MLP neurons of a small language model. Each row is named by its layer, matrix (down: output weights) and neuron, and shows model dimensions 16-143. Each number is 200 + 30 x the weight over its row's rms, rounded and kept within 0 to 999.
A block is one neuron, or neurons of one layer that tend to fire together. After each block is what it responds to, as a language model described it from the Wikipedia text at the highest values.

L6.down24,192,209,212,213,112,226,175,216,171,198,195,256,209,272,201,215,195,168,193,149,187,210,240,161,198,225,196,177,139,179,232,212,235,170,252,172,156,202,208,177,176,178,150,229,220,200,198,186,204,195,198,156,180,173,252,109,176,303,183,231,186,220,246,215,189,125,171,202,231,205,158,210,191,198,212,219,230,183,224,222,210,162,201,195,224,217,179,252,149,207,141,177,213,184,203,170,186,224,256,160,205,193,237,217,153,239,166,251,212,169,209,208,223,235,202,185,189,198,229,158,145,185,203,249,156,233,243,236
L6.down521,177,222,200,199,236,221,166,203,174,217,208,209,183,204,159,136,225,214,201,173,204,148,208,217,205,178,206,247,225,242,216,199,206,227,222,203,168,148,168,214,218,190,175,189,147,186,153,168,222,148,205,178,234,187,178,225,219,120,148,199,210,203,198,193,177,217,159,162,169,118,201,212,189,191,157,208,199,188,176,222,187,202,123,199,198,154,241,199,180,174,168,202,181,97,121,214,131,241,164,233,228,168,204,177,187,176,178,177,208,203,254,230,206,246,230,199,210,169,198,241,191,174,202,227,218,232,191,233
L6.down1311,201,175,218,155,217,235,249,245,185,203,196,207,158,185,219,220,226,251,251,221,189,233,184,184,230,256,206,198,209,221,214,180,212,215,234,228,201,193,180,123,194,249,254,208,198,179,240,195,258,240,174,222,176,178,218,156,219,192,220,199,212,209,263,179,198,172,143,236,197,175,239,198,288,177,152,267,191,171,229,199,194,195,205,210,232,169,195,209,197,180,185,221,248,179,190,204,236,206,174,205,170,157,192,202,228,237,197,181,208,175,254,203,194,233,229,221,232,164,176,202,189,196,156,186,190,236,175,136
L6.down1357,147,200,231,183,209,225,180,261,230,197,197,173,190,183,247,161,205,206,209,214,193,109,207,199,188,235,181,164,180,220,179,180,232,218,212,205,239,161,168,158,227,247,162,215,227,153,214,175,179,153,184,145,192,191,189,176,195,177,183,187,195,245,231,267,238,214,208,254,193,178,202,249,217,212,123,229,171,164,220,190,150,219,175,219,193,198,211,200,163,138,225,215,260,210,202,233,174,213,159,213,223,229,258,196,233,210,227,190,232,181,185,241,198,216,226,228,226,220,217,170,192,188,185,159,188,235,265,171
Responds to: Year decade digit. The third digit of four-digit years, mostly the "2" in 2020s years (2022, 2024) and 19x0 dates; occasionally mid-word fragments.

L2.down154,205,175,178,165,180,163,137,192,201,234,203,163,185,167,150,176,185,165,232,198,193,209,200,185,171,165,187,225,158,194,224,177,191,195,211,168,211,153,209,211,188,224,235,251,228,188,212,216,212,186,217,166,249,255,236,182,191,191,175,198,244,189,202,236,166,177,241,218,191,137,198,176,217,211,194,210,224,207,228,200,203,190,213,175,160,207,158,188,218,236,209,179,209,213,259,204,189,254,193,180,155,230,172,179,230,243,197,222,213,253,206,164,168,185,222,206,147,200,195,164,185,195,169,229,247,182,159,212
L2.down660,183,201,159,212,185,171,201,195,186,225,186,159,188,228,208,191,244,193,205,227,190,209,193,143,249,228,282,216,192,211,204,209,194,197,166,201,168,174,239,188,232,188,184,235,216,191,280,228,203,218,193,271,276,195,196,153,185,219,162,219,223,168,199,164,206,204,174,174,195,255,222,196,209,198,175,196,185,214,135,204,219,212,158,229,235,180,222,205,208,180,201,262,213,154,138,199,180,192,221,214,155,248,138,185,206,140,201,236,153,165,228,250,256,197,156,184,205,170,134,195,165,230,176,150,172,159,164,180
L2.down734,202,247,235,160,183,191,204,239,189,195,158,172,203,182,226,143,246,180,216,202,188,226,172,265,216,226,208,158,194,208,184,221,193,231,156,199,225,205,224,171,249,189,198,226,191,211,137,199,163,196,268,215,225,227,222,154,199,156,137,211,233,177,192,212,200,177,144,211,205,212,225,159,223,268,205,229,233,250,214,214,237,188,133,207,173,191,209,199,202,176,199,185,217,183,124,190,158,190,200,207,163,178,183,248,229,209,178,203,209,201,202,178,248,234,225,265,195,185,199,198,240,223,180,192,201,212,220,197
L2.down765,133,223,256,191,214,223,186,210,204,150,183,189,142,241,203,232,218,268,144,170,208,182,201,209,199,213,213,163,168,240,241,175,215,129,172,172,146,218,178,190,242,162,225,208,172,154,209,196,189,206,185,213,176,171,184,179,208,225,264,232,197,182,186,240,146,200,220,203,166,226,149,162,237,194,203,204,153,225,199,175,160,224,183,196,212,167,176,185,165,133,240,275,218,212,235,205,206,214,163,231,220,167,219,166,209,182,216,134,207,190,190,191,204,183,197,221,181,210,216,221,248,215,236,232,176,140,181,228
L2.down1015,226,195,215,193,190,160,208,165,218,210,240,193,164,172,210,150,234,187,232,210,278,241,214,225,203,173,167,238,172,175,195,173,144,203,220,216,168,246,164,195,178,217,171,200,185,123,184,241,172,174,188,140,169,228,219,165,166,217,202,203,239,163,207,167,181,217,186,200,225,160,217,210,229,189,189,230,159,225,168,199,232,208,179,168,208,182,176,236,206,204,255,205,172,177,227,182,152,214,145,172,222,191,206,158,216,210,189,200,181,242,107,176,235,189,188,143,156,179,254,272,233,200,180,186,174,151,218,221
L2.down1024,123,245,207,250,192,254,173,211,231,168,182,194,216,189,207,244,199,226,222,183,148,170,182,228,159,138,235,158,213,210,188,172,246,248,210,149,188,207,242,151,216,165,190,174,157,176,224,218,246,182,176,199,235,135,164,168,171,231,191,233,219,197,234,217,218,227,160,162,199,167,178,172,240,212,191,217,196,187,166,171,243,176,196,204,213,188,225,215,264,189,234,211,204,183,151,212,128,214,256,205,245,201,183,157,198,194,200,180,163,201,173,188,222,206,220,262,138,194,156,136,242,284,190,196,190,228,178,184
L2.down1061,225,210,247,152,162,172,208,205,169,225,209,186,165,200,206,250,238,122,232,183,215,182,236,188,199,220,236,174,230,179,191,208,207,149,154,189,211,204,262,162,245,220,184,221,217,210,182,179,263,219,255,180,215,205,223,188,217,149,178,228,187,251,151,220,206,193,205,173,188,189,227,225,230,161,228,202,216,184,288,253,204,149,187,135,172,209,204,203,187,191,215,183,246,148,175,210,160,201,252,214,164,185,235,182,202,203,207,244,218,162,193,213,191,213,205,228,188,204,199,178,162,208,219,199,227,169,197,210
L2.down1199,240,203,197,177,203,221,197,228,237,199,173,120,199,184,190,187,228,214,180,181,227,223,151,233,221,135,181,189,208,263,186,186,183,165,206,246,199,213,176,197,159,206,213,246,231,201,249,163,199,142,154,179,227,185,190,172,196,169,201,163,268,186,177,160,184,189,241,256,196,210,209,204,223,180,157,219,209,204,185,237,267,205,199,211,229,221,248,232,190,214,220,180,237,229,195,186,195,208,223,204,123,186,192,227,244,208,215,222,205,188,229,192,167,146,194,211,230,185,123,149,181,197,163,196,188,191,153,209
L2.down1280,185,180,152,208,165,180,178,166,224,230,242,268,146,220,202,207,198,220,212,191,170,176,182,133,232,174,204,177,165,192,164,183,229,213,233,202,170,189,219,208,257,251,199,206,192,161,141,201,230,174,195,177,189,202,180,212,202,147,107,193,131,243,224,188,242,186,226,241,182,168,192,203,186,163,193,198,201,198,213,184,191,177,207,201,212,190,207,191,134,143,221,236,169,170,190,201,166,178,180,195,179,180,173,123,185,234,196,176,198,198,131,166,235,222,233,189,147,164,175,212,221,192,209,208,233,164,197,225
L2.down1324,256,226,223,166,168,179,242,196,201,226,183,237,167,164,154,216,210,215,180,204,272,202,191,247,231,180,195,169,184,193,193,186,152,216,196,201,163,184,226,155,247,221,157,201,241,190,169,192,229,165,183,205,176,200,207,217,157,151,158,186,118,212,219,165,167,190,188,152,212,215,209,218,185,135,220,186,203,255,195,166,178,240,236,272,205,151,245,177,236,234,203,268,221,200,223,204,186,179,160,235,163,188,120,186,205,225,191,171,177,206,183,201,200,184,180,237,218,220,269,220,242,203,214,256,191,213,199,191
L2.down1589,194,241,205,127,209,192,228,194,194,199,224,175,143,171,187,220,185,178,179,240,223,207,218,241,215,190,174,200,173,147,208,129,158,139,233,226,168,171,198,201,240,244,296,230,227,178,225,199,189,200,275,124,249,233,179,210,243,226,233,156,233,145,204,192,173,184,198,232,172,192,203,164,223,194,191,233,231,205,188,218,252,195,165,200,205,129,181,239,164,190,156,179,212,241,210,174,176,179,192,238,149,218,265,176,190,219,212,187,167,186,191,208,151,172,240,222,186,199,191,190,244,164,219,247,168,237,198,211
L2.down1655,213,233,183,198,142,195,210,158,235,215,201,204,200,180,167,188,216,237,249,226,204,167,210,256,166,231,156,153,191,199,178,178,165,172,178,153,203,178,187,180,254,263,202,214,264,202,170,217,237,192,157,231,202,211,168,185,192,223,186,242,197,245,217,188,229,226,210,211,224,210,218,267,250,164,214,190,198,193,221,198,198,165,216,201,197,147,222,240,171,173,160,195,209,135,210,117,171,200,217,163,148,187,244,249,182,201,209,211,175,205,165,175,218,201,171,217,182,162,202,220,219,214,156,188,173,157,195,199
L2.down1656,207,189,216,196,262,195,220,220,173,214,222,179,246,205,193,129,199,160,208,198,222,190,213,190,152,194,209,222,185,210,197,208,204,140,147,175,209,174,206,230,188,244,172,201,195,122,167,234,169,224,271,247,164,204,198,197,257,190,187,184,132,198,140,146,223,207,284,146,228,180,171,204,213,199,208,197,191,219,190,220,220,229,162,217,155,189,197,186,189,185,181,157,128,188,172,181,193,179,269,270,234,167,193,174,185,209,209,212,192,177,238,212,191,205,210,176,188,187,226,178,214,256,177,211,219,204,236,217
L2.down1657,186,190,229,199,228,199,183,178,226,207,176,209,159,214,175,195,253,215,246,156,183,252,222,218,163,164,249,178,142,177,233,206,184,193,183,161,208,177,229,197,261,191,232,181,242,149,190,186,227,203,220,210,151,202,185,188,195,166,188,227,183,215,199,189,179,212,219,232,184,187,230,246,214,175,196,194,192,228,235,211,180,175,192,219,216,182,200,217,201,125,177,205,207,223,183,168,228,169,199,264,167,156,176,190,174,186,224,172,209,200,140,211,191,233,208,264,192,219,210,167,276,215,180,185,207,145,210,220
L2.down1673,164,265,156,190,226,174,136,186,207,195,163,194,211,159,190,159,237,176,226,207,187,179,205,250,151,217,216,136,140,167,220,187,218,218,195,204,223,223,135,196,209,208,172,201,212,163,201,235,133,176,242,155,278,213,254,192,134,247,209,232,190,192,230,217,170,239,156,139,248,165,226,194,226,131,249,206,217,228,127,158,205,198,161,180,188,217,216,240,235,164,178,164,218,217,237,195,191,205,243,265,180,204,236,190,186,209,257,211,175,172,173,200,182,238,209,193,207,187,216,202,205,194,150,223,195,222,217,222
L2.down1892,224,131,221,192,231,263,228,207,202,234,182,186,211,211,163,281,223,203,142,239,158,170,199,258,255,180,241,171,222,228,256,222,212,173,186,177,207,205,238,202,246,175,225,252,201,175,233,259,242,182,186,248,201,208,254,184,210,229,220,210,204,180,234,148,223,232,176,155,193,211,193,218,180,130,237,209,201,193,200,173,197,188,226,231,163,181,193,227,183,206,201,152,189,167,245,163,198,166,238,197,222,174,235,203,147,208,245,230,242,214,175,190,215,198,210,232,206,236,147,189,245,197,229,172,203,211,208,212
Responds to: Decade digit of years. The third digit of four-digit years after "20", e.g. the 2 in 2023, 1 in 2017, 0 in 2006, mostly in tables and career lists.

L4.down455,205,221,181,177,188,208,228,223,196,191,182,181,188,205,222,183,213,131,215,171,232,146,212,184,282,224,151,216,257,195,236,231,211,185,198,215,202,205,167,213,205,175,217,216,219,204,228,178,180,167,232,241,150,172,170,227,212,236,221,163,154,208,203,207,191,206,189,222,197,178,187,183,219,182,171,248,226,197,230,208,213,258,218,243,204,170,178,193,196,218,216,185,167,208,203,190,208,171,201,209,196,187,163,129,152,265,216,212,246,202,202,186,200,173,205,200,225,175,257,207,196,170,239,241,160,204,172,201
Responds to: Year digits mid-number. Third digit of four-digit years, split one digit per token, in tables, season ranges and date lists, such as 20-1-1, 19-8-1, 16-7-4; occasionally mid-word fragments like Uzbe-k-istan.

L6.down451,178,232,163,193,196,222,159,229,173,184,202,213,208,157,188,180,169,180,193,214,189,175,185,190,197,204,158,141,167,157,133,234,220,224,223,160,186,206,176,183,223,233,196,231,238,218,223,236,203,198,217,168,233,220,203,167,251,161,214,212,213,250,252,229,230,241,208,204,189,186,222,243,179,226,208,193,219,203,182,207,214,200,192,211,185,131,217,230,202,214,209,226,237,296,265,170,224,172,133,208,174,119,247,200,139,251,230,204,210,231,166,192,197,226,242,162,170,275,226,178,207,104,225,209,201,145,184,211
L6.down950,201,200,221,184,203,220,161,198,188,164,217,198,215,183,200,220,285,219,216,163,236,223,170,230,188,153,223,243,248,182,202,149,194,215,202,181,153,255,173,161,259,226,168,196,172,235,202,197,219,198,204,207,172,158,188,210,231,176,243,222,135,152,236,235,166,207,262,213,126,221,177,216,191,189,196,191,211,159,177,235,163,213,257,219,244,147,213,131,247,183,165,209,195,218,181,204,224,142,231,208,180,184,221,186,141,193,328,201,158,234,217,184,206,174,214,174,201,187,203,239,195,161,174,205,216,187,201,200
L6.down1682,171,245,221,208,135,182,195,245,172,225,199,242,206,192,172,167,239,229,210,222,209,169,260,213,186,224,243,187,184,173,195,186,212,214,168,218,155,227,233,161,251,193,227,211,309,208,274,236,157,278,175,200,220,171,198,216,226,210,248,221,191,218,205,237,224,172,246,239,222,197,189,232,191,233,175,202,215,188,149,197,235,210,170,196,238,151,164,201,237,222,180,193,182,263,112,192,226,160,177,169,249,165,240,235,178,190,245,139,223,167,196,226,196,212,191,199,143,187,231,184,196,158,207,260,236,169,182,220
L6.down1796,146,202,287,203,154,198,244,263,169,207,204,247,185,162,215,188,214,159,241,253,197,172,217,224,196,188,260,225,235,214,209,226,201,215,231,200,224,196,231,230,196,214,223,233,242,198,247,190,238,205,198,238,205,172,214,146,226,191,204,211,160,206,220,257,226,230,223,191,182,162,204,196,204,229,173,170,220,232,169,176,171,142,195,183,194,129,165,235,213,268,197,255,168,200,150,204,205,180,222,206,208,186,226,213,226,181,190,196,226,172,306,211,238,243,198,182,166,187,169,162,180,160,185,264,192,197,191,204
Responds to: Adverbs and clause connectives. Fires on the last piece of adverbs and on connectives that link clauses in narrative prose, such as complet-ely, infrequ-ently, and, However.

L2.down142,191,201,183,181,164,246,172,163,197,243,182,195,175,224,188,170,230,206,192,193,202,164,157,184,158,236,210,217,228,168,224,208,157,249,187,228,259,174,181,227,157,218,195,139,197,184,213,225,243,167,172,208,192,181,218,201,211,237,204,170,231,205,193,155,176,194,220,165,239,195,270,192,219,186,217,254,233,211,202,165,232,223,174,178,172,221,202,205,180,211,179,218,153,186,213,171,183,136,218,173,210,205,125,221,172,184,113,241,210,197,178,185,182,222,240,195,180,195,276,172,214,256,167,157,230,243,231,199
L2.down204,198,192,244,222,193,138,206,186,212,227,196,188,152,239,184,202,229,214,158,229,239,198,195,207,203,257,207,225,162,197,205,225,202,185,186,183,194,157,187,218,183,169,235,166,204,195,216,155,212,193,196,215,199,210,206,212,185,260,192,203,181,152,198,165,221,236,232,181,206,202,160,216,242,188,187,173,163,151,161,191,210,215,211,218,205,223,197,122,239,197,206,156,211,169,178,207,169,115,196,222,210,165,190,195,161,198,199,185,198,219,231,208,207,200,146,206,211,142,179,200,254,248,146,188,203,213,165,220
L2.down310,205,197,194,245,173,175,215,183,234,174,190,203,171,173,175,258,210,161,247,195,185,218,226,124,163,193,219,239,167,241,211,190,173,234,204,213,168,240,205,254,254,214,162,159,228,192,231,213,209,214,194,201,218,268,283,207,158,181,193,164,207,208,176,306,178,237,202,193,185,179,182,181,227,181,252,206,204,220,215,233,242,192,205,239,211,158,200,150,192,194,196,228,225,185,225,119,209,165,170,180,177,241,200,181,177,237,163,224,214,137,235,145,195,196,167,240,176,220,246,196,151,209,190,246,194,158,235,203
L2.down385,169,219,240,213,191,234,150,182,189,176,211,175,166,214,213,164,258,138,153,223,196,252,213,234,151,261,179,225,194,240,192,188,195,260,224,181,215,211,175,191,196,205,234,181,196,227,239,233,265,246,196,174,182,215,193,233,181,180,181,202,219,214,230,175,202,216,178,149,177,165,226,265,220,189,215,171,204,201,203,179,207,215,223,238,188,225,195,183,247,243,214,187,220,221,222,244,211,200,208,187,173,231,240,223,213,150,234,161,209,178,258,207,197,230,192,283,157,169,225,153,191,206,229,161,203,232,284,207
L2.down388,212,216,195,242,192,211,183,212,187,180,220,259,226,242,196,181,272,196,172,219,212,245,185,161,154,188,186,155,206,234,204,223,201,150,220,156,210,194,136,209,227,121,222,190,182,184,185,186,216,165,222,179,189,239,210,199,226,229,140,202,196,179,178,186,246,186,193,177,206,179,216,248,268,232,239,209,185,223,121,196,260,184,174,195,185,209,202,129,193,146,212,232,239,174,208,224,149,219,239,211,151,272,209,227,226,180,227,201,224,229,242,213,231,218,218,234,237,170,174,169,184,245,227,191,204,244,192,200
L2.down403,213,215,195,230,219,169,251,176,179,187,196,232,266,156,237,210,267,209,179,208,172,247,211,207,222,139,253,244,255,257,190,244,151,203,181,186,229,183,197,208,175,211,196,200,223,194,198,204,260,195,238,168,193,270,150,219,196,211,205,224,223,210,224,142,216,274,164,268,200,226,228,208,204,186,165,189,220,262,219,205,207,196,217,158,187,193,184,205,204,202,229,206,206,126,200,217,214,203,178,168,203,212,216,231,215,206,191,187,238,221,209,229,166,227,174,195,189,142,226,201,240,134,212,209,238,210,200,177
L2.down546,161,236,193,143,225,184,270,232,198,239,134,198,179,160,220,200,202,201,224,236,182,179,149,207,192,166,204,195,228,173,207,175,239,179,146,176,208,151,236,230,215,201,219,173,211,193,201,214,236,195,173,284,225,203,150,172,189,212,210,204,186,159,207,171,220,255,229,190,169,229,170,234,178,150,210,214,191,219,156,249,172,200,167,244,191,168,185,237,191,137,245,187,200,134,237,191,207,178,204,200,211,155,171,199,192,171,180,198,203,195,145,165,216,182,187,176,231,212,219,214,174,213,213,206,260,141,242,130
L2.down547,182,220,218,155,162,182,202,202,155,187,155,180,215,235,216,199,243,209,224,245,208,175,123,160,194,237,180,168,179,202,247,245,226,220,178,167,188,227,138,273,195,177,217,198,148,182,198,213,162,175,219,158,179,236,215,191,217,182,202,249,176,242,134,177,170,177,203,194,181,179,203,192,184,247,175,168,242,222,157,137,171,160,226,208,172,184,212,136,184,167,227,184,196,212,209,252,208,220,195,226,234,189,212,228,206,175,205,219,217,241,253,196,225,226,224,219,217,185,140,212,186,190,185,210,190,203,199,220
L2.down1153,240,182,213,169,233,212,205,217,160,156,206,162,215,184,182,239,199,173,230,260,240,254,219,190,221,202,243,229,221,251,199,208,273,227,212,174,250,216,231,267,134,234,216,150,181,194,185,211,216,208,217,203,173,235,187,169,166,209,189,149,166,175,247,207,228,226,243,188,134,196,152,182,216,211,192,221,198,201,185,225,223,235,193,179,153,166,210,218,176,215,182,234,171,205,163,191,202,248,199,171,187,177,214,156,231,174,219,236,207,139,196,203,180,260,193,219,175,149,177,148,177,225,241,157,244,156,187,213
L2.down1229,187,208,146,185,197,219,155,221,224,214,189,201,200,188,151,194,154,224,197,145,161,165,201,197,253,127,152,169,166,233,154,190,221,153,230,236,202,172,221,173,146,145,202,181,226,234,226,192,265,197,220,221,209,207,232,168,226,203,169,183,192,224,164,245,194,198,173,222,196,233,186,248,179,213,180,176,221,177,165,181,169,276,222,202,206,220,164,255,206,186,237,164,162,226,209,173,203,203,187,171,207,148,161,159,147,211,185,231,194,201,195,204,162,203,211,135,222,198,193,187,150,206,181,250,152,224,248,212
L2.down1269,167,132,216,176,217,229,227,216,228,165,196,209,217,247,179,252,174,215,186,225,180,188,222,178,176,230,214,221,204,188,201,208,168,189,161,196,215,223,214,157,199,165,198,166,231,192,174,256,258,250,185,222,213,206,194,235,251,176,159,205,209,207,175,234,209,205,232,194,191,221,208,288,194,230,177,194,217,229,217,244,191,217,217,163,235,184,184,233,182,221,225,201,188,217,213,207,198,236,152,161,197,181,235,172,177,190,181,256,260,175,194,151,210,204,171,165,205,142,212,160,206,190,215,223,217,206,194,213
L2.down1472,230,193,154,185,206,165,186,228,187,204,166,246,197,178,192,171,234,141,185,174,216,206,219,244,228,170,205,244,214,203,165,208,167,190,205,173,235,222,202,196,199,215,202,171,178,219,184,182,236,188,224,213,169,268,176,207,176,173,166,151,174,238,203,156,223,272,167,218,180,169,172,223,216,255,199,195,231,229,162,220,196,241,143,303,206,236,171,186,226,225,176,223,191,186,213,224,190,188,203,170,170,147,161,207,241,213,203,160,237,201,182,224,245,229,176,192,236,221,179,170,196,202,202,174,221,245,258,225
L2.down1616,187,173,253,220,200,198,186,205,184,169,240,193,200,262,202,190,191,258,171,180,158,201,191,226,203,213,225,252,205,195,182,197,169,189,219,248,204,158,184,213,145,217,199,230,157,186,230,199,228,138,226,255,172,255,185,217,238,230,150,168,226,199,214,179,195,247,258,195,212,179,203,253,213,146,207,172,209,149,205,234,208,242,193,232,198,183,210,194,186,171,187,174,248,167,221,166,178,221,201,190,155,186,209,158,167,164,238,187,212,207,193,275,150,208,275,211,182,183,241,186,178,197,240,179,197,223,202,187
L2.down1633,170,207,128,197,205,180,219,156,199,209,203,183,195,192,249,207,229,174,182,199,181,175,206,242,224,159,241,229,282,190,213,173,192,242,204,230,246,180,201,225,181,177,218,157,214,195,211,203,221,242,198,163,198,203,202,210,144,203,260,199,171,168,262,179,189,237,195,230,146,172,210,156,244,145,222,194,227,232,220,210,211,206,241,216,166,176,153,172,156,211,236,136,234,132,189,151,179,192,194,221,214,158,189,189,138,206,185,241,173,217,167,205,174,202,146,208,193,215,223,187,231,182,230,185,161,222,201,198
L2.down1758,152,198,213,202,169,205,260,198,191,208,164,223,182,162,160,178,191,169,229,251,190,211,147,238,202,185,200,190,169,209,208,173,162,170,212,200,226,206,230,231,176,190,147,199,174,192,178,254,154,216,242,150,235,285,217,192,177,169,234,182,233,202,204,191,195,184,220,197,203,207,211,251,201,196,151,159,160,189,215,203,181,172,144,235,213,180,235,191,190,174,204,185,225,233,182,218,184,211,165,272,203,203,169,192,178,207,170,189,177,211,214,213,243,186,276,226,160,203,185,183,236,204,147,171,208,194,216,198
L2.down1781,241,218,259,146,135,197,183,219,170,193,175,207,195,170,201,222,229,198,164,151,173,186,198,199,195,202,194,177,204,217,209,159,170,180,196,176,167,190,159,183,241,209,206,238,141,220,188,217,194,166,227,199,185,153,167,166,245,245,176,188,168,217,176,198,218,175,214,210,162,220,111,208,164,181,172,225,166,197,177,144,172,152,164,187,147,188,227,239,175,169,216,188,213,246,247,204,185,227,172,199,216,157,271,206,250,183,221,207,235,210,202,186,247,205,197,190,194,232,160,243,193,211,127,182,183,237,191,220
Responds to: Post-comma clause connectors. Conjunctions or prepositions opening a new clause right after a comma, such as and, in, with, but; also a year's first digit after an en dash.